Weights of a small GPT-style language model, trained from scratch on English Wikipedia.
Architecture: LayerNorm before each block, learned positions, biases.
MLP neurons of a small language model. Each row is named by its layer, matrix (up: input weights) and neuron, and shows model dimensions 0-127. Each number is 128 + 32 x the weight over its row's rms, rounded and kept within 0 to 255. Numbers have three digits each.
A block is one neuron, or neurons of one layer that tend to fire together. After each block is what it responds to, as a language model described it from the Wikipedia text at the highest values.

L11.up220:119175141135143132111066132179168128132148165142201119176123140152136120164142095105135147143118141104098099150104139133091141090173141131135078099125065159108110155168111100149126115136167127163082109089150085089119188037127110143132144177078128123137157126157123119137084151118166070043146080143172083113157182113128115081141123162120096128154119146139187098143185121125108083143135
L11.up226:079173110132093128070122178113128173168172163106139093143132140105150092103118170135107139105135167139158107168152128105091128124134121120167105083069122036167123142101133088195153137134088194146056136102127152142141132141192098111136149107123103168132159199152150184105084118157126159091109071189105130105143154090200129155111110178153188179127131116103122166111106129093093136117132
L11.up307:145139120163134157140084103166105149186102142159157122157116107094084152150119137132169041101154162129131122113104188085139199111069150185109155151112128117155091122066159165159151135117116090124126133093203170172128086121138123117080157130180075151123174158161174177126128123143143111066077135161134167124152111066123157102128110181130161114108113175091150125100099109096107100073122
L11.up321:102108150189138139189167152150122118097161155111100100155124088123147107141122135123123137152090112137134075084138079115129127142125143118124082106121042148161136156131164151170110143189094112116143116128084179184162104123127125119088148090134138115174126195217066063144063180150169114082165061144119133137146150062088132124110117102172110101178184162143112117151068111123142140143136
L11.up329:073150140140078144172102149142136178090076119133110158188117143113093080095133128085135113140099169179105117100155110227133110123063129140127113087118111168138091127143137129121125179148079130065127096109080138159180119125115120109136118144142077164117169160172067108124119136148188103047116122181141102154153143057175176159164153158109155151109107126140138126134136136126157121163186
L11.up367:130149142176168185147110102146111190162152089088128144113175156104084141158075095129138091115211125072119136140102097109106152134118130085128107120119165161081117063182153142127061117137144141076077138165158134096106138131098141137152119115119150108114118157104114144156136137217134121124171089100150162070119182075134128121107099183184130142122104178132170176076178092155170120128127
L11.up437:101125182124115109096177109172139150130088143150140080162146153114166127131126146127088154098157071107125144063120129158096229150108079141140099187156148049133143099138061157109162107141110159133172121133172141141108132135145154148123184141147086103083177216126117124169166111146118141100123085126080034086147119070139116145097120130135183108171143128130143120131134173067155124091125
L11.up450:092090102119105084168126150203126119148073146163138056136116179136152116109157082149102133153170186102162156145137125111079126085123151115181051158152125122123112092151152135144122118161107112109137125108059182134103075079115104130142128132122110089164108110198123138115091067102112113095139071101160135101083095075152131130165075178226133178135121137135081122116093145080159131145128
L11.up495:158120124091132103118151144125158091168118140122091184145127146161110101146127092162115088118130157066155062143123125176029178150144090180148078129101185179087095128159088128119108073156091130101144132094073138183153148046095083132084095116096169101120123136144109103145088082134118141099114106107142104121176127093194123129109137138162133133188178132137125165159078160089143114097173
L11.up511:142121134134124141167172109142076078089142101124180151103127171172110140122136120076135124129122160116089024051090140158167148174071107145163114131136156121098095174091133115132085165147050077148155145090110149203088099150104082113146118127131116113117183137120083113123136102108140095128124157146191139132191150127099140174123132134172170139174131127082100129118086145097118118097106
L11.up548:156123097123137104092173082151169173149068133104098094124144173098050113182122091078153083091152143172124134130153147104200113135122132109145117071133100124141122126100103141110128133076123195086156136172138083101117137132136148082098166138098150123132188137151121082137083126183138118082155128131153106113081128122138155125168103107178059166194101120112116090082098138204102153153158
L11.up574:183180148109158153154148142127154125093136149126111098116146121119132137136179078151126122129158145169118127095103148216070163153154066106161127079127126155119064103099143150140096132114068160094050102185139109073081113093157085149063108070157123152113161184070098144142141110171187132095184136122136119044100090152131134122123180095148112156158119115115100140186093107082101108094123
L11.up600:118140104114167134138043122179125104128130117152145067101113170186104138164122123101160113138191154127137135164202137146144162132136140198095168079112148131117123153150116115071117109127139117120166138167189127100145106108134130124124126148135181126074156127142122102138181107175219105137141084096127083120115092146138131113165155088104136144121134078113150182084140122087097092126219
L11.up639:141151152181098157125058129136130126122122115135132125153174119130154156104123098122108101153099174136088090144072150133169178157126096127090107097126114134187127170134178083171069128067111174108154105114105138114128072101121180115189107162129143169132146065137158075166081198230091110128153114164094144075096058127109084127138078123145112150127141135177130083134196163123084126135110
L11.up688:103169170115186139121158205140148117139121150164160090079099151122097147140118129090144085095128155089182112138097129133062207126065205154133125131113152101120142122140115131137141109082088158192094153133169181119150124028154121131128123113097178147110168149153129128060134080176137074122140056066091113100110103095164081185113134118107140111120142100063128191142140122132091101150123
L11.up699:168108152115126137187137108123180108115127158150189118135144095147105141141147095087094124053148183134164159072117172163105204143103109178134146103141136178189113076168107194151151133182145178183151057091174134154147036098127144125079108108152182125125139164112100172114035101089104182108159058167134074131100125091133129126135098180152106099159151096134135103136112054138154077106099
Commas, often merged with a word's last piece, ending a clause or opening phrase before the main clause, e.g. "in 1963," "the 1930s," "stated,".

L8.up148:096137063064124075185088167180153112148162057146129146170183125109145104128143073066152102069143096085168154144104131128080146121079144101075117139059158121176116150126102086135091087190147145145075076161128226162126109095140120104150121149135103157113137161181110117126106089146163171142150113114109083133127156089155139076080124159116166180189105088156118135145160128109122164149165
L8.up272:151143121169174148124157150111136170131117142153118140147087159089114094127122053125152173111097180139141125131085179095152119144097032137065137092214175163160122068151107148131111156141122135128101072133198119141085068072103121135081084156131134081168207109126158161113044136097124161081135109160178092123167111135112079173140148135127121142142090176136160161143170171122069085134075
L8.up317:140185144151133089145180132118193195118125197116123084132193127113116092126076122111120153149141155179109148124148139136168154101093107164109053092146125173144090121121109113121082118116092165148142097128142106159111093115109063127129110112157100121104159111110108185108061081172172136168154088151189154109111173174152089136114107087168130121182199125161142095168163097138111106042127
L8.up478:135171155156160168244137107158144141103136109104160081095146157077141145088168134105131113159108125135108074123193108178127104133111088072117092101157129193131086091163172069123118128136068113169119127069152127090100104105115116090132100165160092147062170159109054201155119164107137126063121147126143157140169151099114067143165120098125119145141116168190129141117174190129113115129166
Commas right after a proper noun (person, place, company) ending a phrase, often merged with its last letters, as in Reagan, Brooklyn, Foton.

L7.up57:111180109151086144108160084161169130122145154112118066141175194131127125144179075119132135118121182091153120105121111170122103149104076130117110089182143185147123067186112133143149163123097117104172059080178119156082126113155082129102083132182172088132184119164108166094026130136095157074124118161179120110117105133131108045158195130116100181165163223112152115124172123152080130121111
Commas closing a complete clause or phrase in narrative prose, often fused with the word end, as in "children,", "allies,", "once,".

L7.up318:118103097162132101158105138129130149124153111180137078189091103108099170189090157213179127128129175139128094139124154145178104134118106090098088149170111116106174156105167094136128099149167130120110112189110130088093123189128179108117090146119150101152141161090152106150146100154092162130086127111150122091103063073145084160133140131116129153110077107181148153110120171153062121169106
Closing equals signs ending wiki section headings, such as "== Cast ==" or "===Tennis===", including headings fused with a final word piece like "ography==".

L11.up89:057129121119144104111077175150151136077107150136180146172088084117166172080132115134133077105101112106151069138105089108120125147075091057171124081117125146147149129152144139134149155166091107079160144135138109189115068144144123155124133129156145092116186068166117173165092153080111177123111139152126101127137086116057178082204143124116101165194153144170117106141101098039099131121154
L11.up123:117125051107070155182122148118107129083153103184135129126123159071075107133198170179100070153167100115147181106135079167161157135100085134120097106102149091109144134072146118173105142129089132170081128125137168167138148116134144158176171162131130121097111114099142138120193135166130131137123119113085146185117093116194127148132108071124132110142128133139118154087165064132156159104148
L11.up175:086151078154137088161093156170138047071151134172119127145121142145158165170066147118128161114136137164056142140137100203078112171110136132130079121131124141140131166084141159181193088059149146196107079128066176194104090181119043095125152162145150102156127170134054134182057113128122067139152092113106089136117119097139110115173147128129136148116159158153111125146135106076100115129162
L11.up277:120132127158080126152144191156137114147159059105155174152165080081130156083135108108065110197105121101075057176179065157125140073059095138116115101138058133134130104063116148133103077108153120125077104106124134107098140152113187131104087193113205112133142135144132108082073145126190140147158159163081161143156131140175155114117105143220104115174132160128118134074093122113139191161173
L11.up314:145169159126097154147091137166057157110152081099143129157161126165082127125067162125110133110204107107148137104134101089089112150110116150124135135096137111147127140094107088168158080154129094166101111148149068101146076153143054147130151137111147052117169148115189178109134131152107069141106123142143119128153100158177184159087123064160087180150111151172194128121145143082086159109167
L11.up372:136201095103117106125138150175163147144104079121149127130171063113164116132108119094203096148172128068166101147095135148152071112124159129130189170156075113167150185148133099160149133148126123120089085151099090076181147142175106179074155143101122076163108101109117134126116147155178136218157110076122113120075158034098176177144156111147130067134139088175139187107111161072148115123108
L11.up403:136160119137130051136111098161134096055111168113159093158154147180147205131156178138114151110118136169083148132138147142120073111158132168143197123127046149093166154134116176169054129124109184138117108126121139106167113132148128159125113162077130054134144136101121117121117161072109105101144139171139047143113145132116162161118081110066107163163111140178145151163118099084089180097099
L11.up428:104178120157139106134086128090103107159130156158181119155160126126115106117167162199084098164128143131086136183098191130080095133087155155144150122101125146144107101044131103111177124123119157145096067069162165110119099174100149184140070123131199182154084151163139129171185147143143158117121173106133142153129154074141102148143133060139121063110035091104106137153162137117140137156154
L11.up576:114131145127091105119106144168154077137115120124141145056124098114104152170111125119125131139076118121079081125151147140134158145166162097074165129149130100180101082127112125139153132170154075121064102096096097135098138151135127183202112113128140163137119133185158148204127192186148052084139125110155138135107169055166175121148144043133109142118090140130168139183112129092078133168093
L11.up616:100106173132098164103097162179136163150080137138151120131152100111145178126246179176137185173219043096139125162134091089109103111142150130109077056136102133135128129120103076153144125085108102145135106072146118126133157100091111122151168141176163135158127154108134190122133132085183119120063112158169136127060154112123092083138119116089158125085138125113169119135127093105078134138153
L11.up625:054136086180049123156135116092119143058140124098088119062122096129129116156192191079113171129075143110160134122086170155095146177182122161120083138109099143120126114115158163140114130083081174155166100119104082103129123097122080116085142154192118135198132114167134104160140162105152128095119172108158108133174162058108171082151114068142174149118122143127155158151120103094179147103135
L11.up648:070157078183143209119069141108147147077128139176136116201101108200106130168117102108122134135137071138139089154153087132100111106096181151127054100130153114128103142109130096169138142141158168150087115159123161141154092088130160140121109176110130114148116133116128097135169084108214110170100102053135106146113101111135083104123111069159125122121157066113139109074112131153117165141175
L11.up727:142148160170175121123176121210160093139127096152115143127120075127140136133158150155097173222166134137108119144111098168073131115114098175102131102153077094114191118143117120111113066126102162126104109116075114132148129105076105184072092121159148149081125151187131131097092130172133113146092098149113108111124125068130070150114030148128145179148166131114120143143049202062152152142115
L11.up738:157144128144151144134141139147156196109170109118147135132067052103091110150120130144164102097162132138147136150135180114129043150130135139136130114135135137108130138143151164164084083102108106155072182132128115089091101158135128170157148185206193143130103115127114123148148160158109109124138065093169173118110106147059173181129169043172111151129098110148088145134129138062128133121099
L11.up758:109201145134152171121133163152142150101136115160156106129130112126119129170136140112115095143183084166175129124114139180060126118165101151107111128075143122194133138145094083153119097141141107163110089197085064109130148145095159153146118120155184114122066131144114140123131118085103084163175150097124120117154125063125181161081126104156184099128172123138100173136073146079156175086196
L11.up764:152201054141117175093084123145146094093155096158163132144161099130115109074156116122133109210150094149127048154060112153111165177093126125116163062124116117136132129147119175147169081122100154139086130127097093065143083128146099156116121188115167101136151112108131143109177112123190119139170192126187102157169126160099114132125159091076143104115108087161164177106140149097121210146116
Final pieces of nouns and gerunds (trad-ing, design-ation, learn-ing) and the closing == of Wikipedia section headings like Managerial career==, History ==.

L7.up127:153167119077141156157111153111132126104158140094109107104089176153123135063099078125126083158109138155122159155177141128145115157117116091110183147182187170076128089142088078152092157113084174135132143091178137134064116141214123134146150188117086116109078191116086137142149130134107122114138123119069083133148097181123124103130114095133171174166156183162092114157149142089175200130143
Fires on the first token of a new sentence or paragraph, mostly prepositions starting an adverbial phrase like At the, On 22 April, Of the; also mid-sentence at.

L8.up383:142121164092113142146101097189086173151135070136176164109088103133141167164195122117114099117182116102090089111182116142183104162103108100139076099119135127157169163123122105126090130123134144163147057169047130155080124175064110108138095092215102081071147063148099176169126142152117111126124132126110059149121110132150140059176062120097129122107176165119108173103183175156138122128120
L8.up516:167151111039149150159125107165148096112110159128168113139142111079127127133128152096163117109133135102155125143098131172097131071098071170122146155077181143085146204080152089126161121170137118123206125129105104141119131105089069161199155182151090064196101077098127134136149093156111215095090131182132117179161168155069158120128083098126106168090113155148119126128120135133137141145188
L8.up572:103173121130121140061107134170076183162155124113132147096157118076124143093178156124189143113119105081109116118145106139143126085116087110112141123114127073124135156132150091169111139193130080164083107089097125160158157082153145090144112141166100088187070100159107118154073091137130158081093153117163123102159136118144135095106152113098156105149126103139147157172110041130130154115220
L8.up727:109181117121070115155083144145111097099095147172187119094173213151090086125171126140164145134091110152124097108146131168080116085110147103104138155083155080094056075119215122108093123139163078119183176094143139094161145081097096164108152138108125138187117148173140158139101115117131169125127174156100096077157154131165076109134118137154071090075132186196144170163159127146062131155082
Short middle pieces inside common words split into several tokens, following a word-initial fragment: the ic in explicit, conflicts, depicts, the u in constituency.

L7.up294:127089100100055163118110168152079119112082143167115179120157157133111096098112131135128080115182065138151126095061144141122116129094155115107159138121121125122057133075160132151153112163173085148112109159175138180127117114133136126202109196149170192118163088154097130109188130118097110091125103120127139078121145081088127097119138111126085118167171117147152136199158083086208098183121
Fires on the token that opens a date or year after an event clause, mostly "in"/"on"/"from" and year pieces or months, e.g. "premiered at the festival in 2024", "born 28 November 1954".

L8.up93:039100071116149126148169162170140176122138144136135111133188138159191135121159093153149078125115150138137166119101095142143147116104138130127146125129159128146128062147140147140112082147160109172089103149109168144127135065163092183131122119152113118114189060185094096165132093106146150135131124090083162192145151126146104141070079071142099080126182090062142171117150140129136130139099
L8.up192:073128119098106133116116132121118157165045128117089168152093135138107143110097089164091092211118107041154125168102162090180146113153095082105141096093189126160157136152171083126102125136144081212133098119097102137137119120140142137138134144152098135142124184131130139151125184109162081128147110162131138137125170075153135148131044093127066165121104115102065094115090100164146117143038
L8.up451:108139131077201083168128107152087106133109145088137122131140126122129134196086143131100173153184164040123042102147144128105162099053105123168121119106096131157183164143124156141097175163134089143167156163087177184059152094149185158147094105082108142128128145157092158155177116090150116106130125169169123162130160051124134101142069059122127069151117148130098119111126097117181082144093
L8.up574:071139084155086121117156145126103129117068190077156132125168160077116184173137074201102080187112103063112126089126159131130165099147138189121107112127091134109146155181116117183114155127129100110076131153167103188108113082142087128123167135181181080120098050191158112055130180152135115074072115147093093134182120106137113124143105124131081151167158122111107152187114144096159120124129
Final digits or fragments finishing four-digit years split across tokens, as in headings and ranges (19|8|4, 185|9); also mid-word continuation pieces (C|ort|és, U|p|on).

L8.up100:084140106107129137100111151170046121089121106129150099093102149161104139070081034192149098168076082177103167119167190091154186200141145124134134087102113197148065081128138105149175148128130131137174153125100136114102165134186136131127109178120118087138128094143172077181120140109130099171130173156119113115138157117137131097166129066124177135180111106149106073149145138139145095085157
L8.up397:160147152099098137101130146114154202112062139118091131126115138154134117155090122158131098200091116125087107129094174162152096148072197108167133129150191144141147111146094104210128096098159142158144121100089168145089114164133160103172177074145148109158082162172110147087177080159075082126043144172108140154074099147139114142164134174129187071171103128129097144131108133059111135087134
L8.up503:118106149073088091108156180109166147094087144076159165132077166148156148101161150099106101082109139151138166126162146085107040124135124080120098148109160114114102113101144105088165140083129140107215137076073083103105174130123095168170185094154091141095134193111135155101174125166107132125112175223164112192136133135157119145083083117171172183174113180144085138190180107119154104075131
L8.up698:117182085136131152135163165129132112144084164123057109142118144156168136128092099109161112143121178099113149176113139142135109134081185075145136158143118122119112179143116086196112128132120117168131181034119155122121131157209118117175158156135106144073131129114100127127130102093156115112114184119126083131148154120076051088163082110098191120121137201173132106115104135142117120105139
First word piece of capitalized place or brand names, especially At in Athens or Atchison and In in Inverness; also prepositions opening time phrases (at the age of, On February 3).